From a checkpoint of a small transformer trained on Wikipedia: width 160, tied embeddings.
MLP neurons of a small language model. Each row is named by its layer, matrix (down: output weights) and neuron, and shows model dimensions 0-159. Each number is 128 + 32 x the weight over its row's rms, rounded and kept within 0 to 255. Numbers have three digits each.
After each neuron's rows, "fires before" lists the tokens most often just after its 100 highest values on Wikipedia text that the model never trained on. A number after a token or word is its count.

L4.down585:083114130092160119132073113135136191066089115164141125116170102088133091115104152131086146141080122105191131143147089177102104083143145118099080140148161142122095138166138146127133113061126123128109122143107141134137165143160134125181122186102101058083135066134123128164144182125150116154175160182129184149168116195121158121142060118163111113066057115082164150116119111108162114131174075112106090128133181154074136176114129095105093073130113093139092138150156241145106146138145130
fires before: ":" 44, " |" 11, "\n\n" 9, "s" 4, "." 4

L6.down357:092135070098138125152138190115081110113048159089118198090143090186120151134115096083184151153130094092102100103156125138154126118149155107143152142174104129136142098093210149127111100159180077129105086135072179166126129144122199066109133129155106193169088086125124092137135130139131079120098137094130109146157079097161075181145087135182143205113110174142143097131096117107115134088162118086142086113098196110083150146124086108170161096182145161136155139123140103113148139110154142
fires before: ")" 25, " (" 19, " |" 15, "%" 9, " m" 8, "." 5

L3.down94:169084135106179117142117114093094077117163128140107163108109121147129162089074096112136123200149105126100100110175161160160162182139182111087117122088098113143152107162178178148173136178163124184093141101101170087144117121114097135172137150109101159171165129068163132081140115086105126083126116079163140137176212159113080091160118117160135141099210107136133046106166120129140118143121133192099113056138140130160095120125151156135136104083094119096119151163148170159090066106121072
fires before: " |" 45, ")" 18, "°" 13

L6.down91:108114120113138187117136125130140129051173144125116100087122184123178119112122141160112093129109118110125109144139075118112080162140124151146119179195173127185104140139165135201150152160178151104076155147106112063153159140098058185130091175123116089216141090130131103147155131176103119113122118126106117101110179092105159141107120180141075114110058110131114164108140182116116141183105099109093180078128168135102124146067065151139071116195146105135084129122123073156119113094177152
fires before: "," 32, " it" 7, " he" 7, " a" 5, " the" 5

L3.down638:118088057123168153168141163153165110125134123074143104159147088097162119108153154153122115085144044098069143125070177165072187121114125202179130095076102114165159160157113157159142138176066181122132109123127125142126128133153121135100133117117133179119125104120058123094106154089111140120139124142117128150104057167121097098118106107168101107118109068139166191137110118168097101164160114129151124173172109154062149096093085044156124186117119151148158119150147119169087177177123152
fires before: "=" 25, "4" 6, "3" 6, "1" 5, "0" 5, "2" 5

L7.down62:134182126140130069123146144117131116147123149119125121121140144103133141095109038077125148133129201115169139092086199131157090060192110099108183100142131135109158142154178113091141123110124093132117115147164131113095178155115191100105104090158162167096161124164151143114154155127088123108159101093163075156072119139040113158051057084156148112163109162130135151157174149132112104185124199125099123119124105110121162155118152116153148145061126091142142079168068148105131096128194116
fires before: " (" 26, ")" 11, "′" 9, "al" 6, "{" 5

L5.down356:084124157125170124143072192186132104123130088093134133151120107159106132127126161139146135146160129114194148157088098117126130078162236136185189169107114134130099155088179144097134101138130062149196133077184111135056094114170118151069089119178120113163112179128132054134089114094118155111116134132149141085119103156149098150119106079117118120126129141079165115128118105123068087122142154127116164163125084142115121106167132120168170129067108071104157101119155077178096188113124169
fires before: "-" 65, "=" 14, ":" 6

L6.down28:161136151103152198098148103123152098159112081142151194153111104126111125102178108123148091148108103152129146127151107144102123153132120108135129208132206152084158132121179108100150167141154058099081146181210130110100115098142102184151058117101169133123134125132089035177150125122111062175141104135115192141158137086130100135167099135132116131133139175170097166144114136142161078171105144139078146078138110121104074135119086120119085132107103120058136106074068097130121175147172149
fires before: " a" 25, "\n\n" 20, " an" 11

L3.down308:129096165156131166134135140108132139054141093116164159127125145078206095197121139121089174126119086191125133111127140115129123132093068121112174139102129180115112122077126162168159096159148119109130062032169123132122140143106095144177116195115138187135097111125155133065139123178142133174137139147132127112141135139142139140176061133137175129054163118146099126150112188096133124125153116107086150118131223103120065131101116112054087130098102124113090068106155134145128169140071167
fires before: " a" 19, " the" 14, " well" 12, " of" 6, " it" 6, " he" 4

L7.down281:178106138134110157137140162148051132112150097200116106094163083120162136068106123094064145232110172050147141126121148141074141137110085122111094094143173132113146129107108125152179140136129121159104131134146156156166089135136097156117114100094102147069153066112087140137154135117076152101164069108080236129110127131178140150164152143085130152136157140132138116211120129098143141104150163119121193138146129135124145128056095101124089104080153124120128122158161117136068116106182163
fires before: "8" 14, "3" 9, "5" 9, "0" 8, "  " 8, "9" 8

L3.down485:126089156162140066153104182111153120139097134152109098079158188140079088106103103101162113113171123175187119106130141150128131133204145157139105132086158110111169124168130129127107132090118097149133115133122160140150189129168137166108147161122175092112181113051112148081091136153125166197176112074098123133057114115095156149109099086154134062163108086148211155130160125177078130104147093148109073124104134061117115118142108165115177141164082103147123099117103177174123132062141090
fires before: "\\" 17, "[" 8, "2" 8, "(" 8, "1" 7, "d" 7

L3.down510:187129064126107212173126159144082132124212158077154153146156099059130137116079152138169185101094107114135141148160149112139090169073152157153119116114140137119139132124120116070168120142076091123148144191178131066153163125110128142091134138116122145175045098159149087128104094084090144086141125138135140140176072120135094119158141072088101102112121168127139081137175124168099144111161169093140121125149156101108084157136092150141107057154140061125120137208118126118131102123156185
fires before: "\n\n" 34, "=" 8, " The" 6, " He" 5

L4.down485:102069171118125101076129094096168138111116105186175113180089105184109137071135129175102178122163151126156133110164171131134095096168086179141169120158102112148131135173179137143141068104157129135150054173125119120109121116214136089175123185124060113121173152107130084047167152166178166121197139116127167093089129129138100140138091095110095133121177102147099159146177136097108116109068122133110102135127150112117097137161108113106151096142154152100052171062122126143126128131105091
fires before: "\n\n" 43, ":" 20, " |" 13, "=" 5

L5.down469:116123124159096188182183081116170129120122133124152053160146157167109141088138146139132127129148195131144128080131153140117112086121132095051112113128137157132104121164183090080079080206155111219150098142117222054125111140147109165077114084128124160126168164134140165153126118118145107122145162113125092117120124131156110160085129119112142090111120100110091215113120062136124155103075126151131141151143131165045117118181096103066126091164071141161101110136162121111146130141114126
fires before: "," 18, "." 15, "s" 9, " years" 6, " to" 6

L5.down102:140114146075132142096145207111116136094176061138112137108140101159152127098042180085122120083136089143128132115072133187091141099135145087141164153144116154137113140171157133169184120105076125149160181131093060178115120199082125080124101122165072113165150098124120194104165110097099112175199114155151160118159146117119093172096147155089083206099136150076135092137146156100157155149178151107061100137148123105115107117154112119085124143164155121106149084133146102084127120139164113
fires before: " a" 32, " the" 16, " an" 5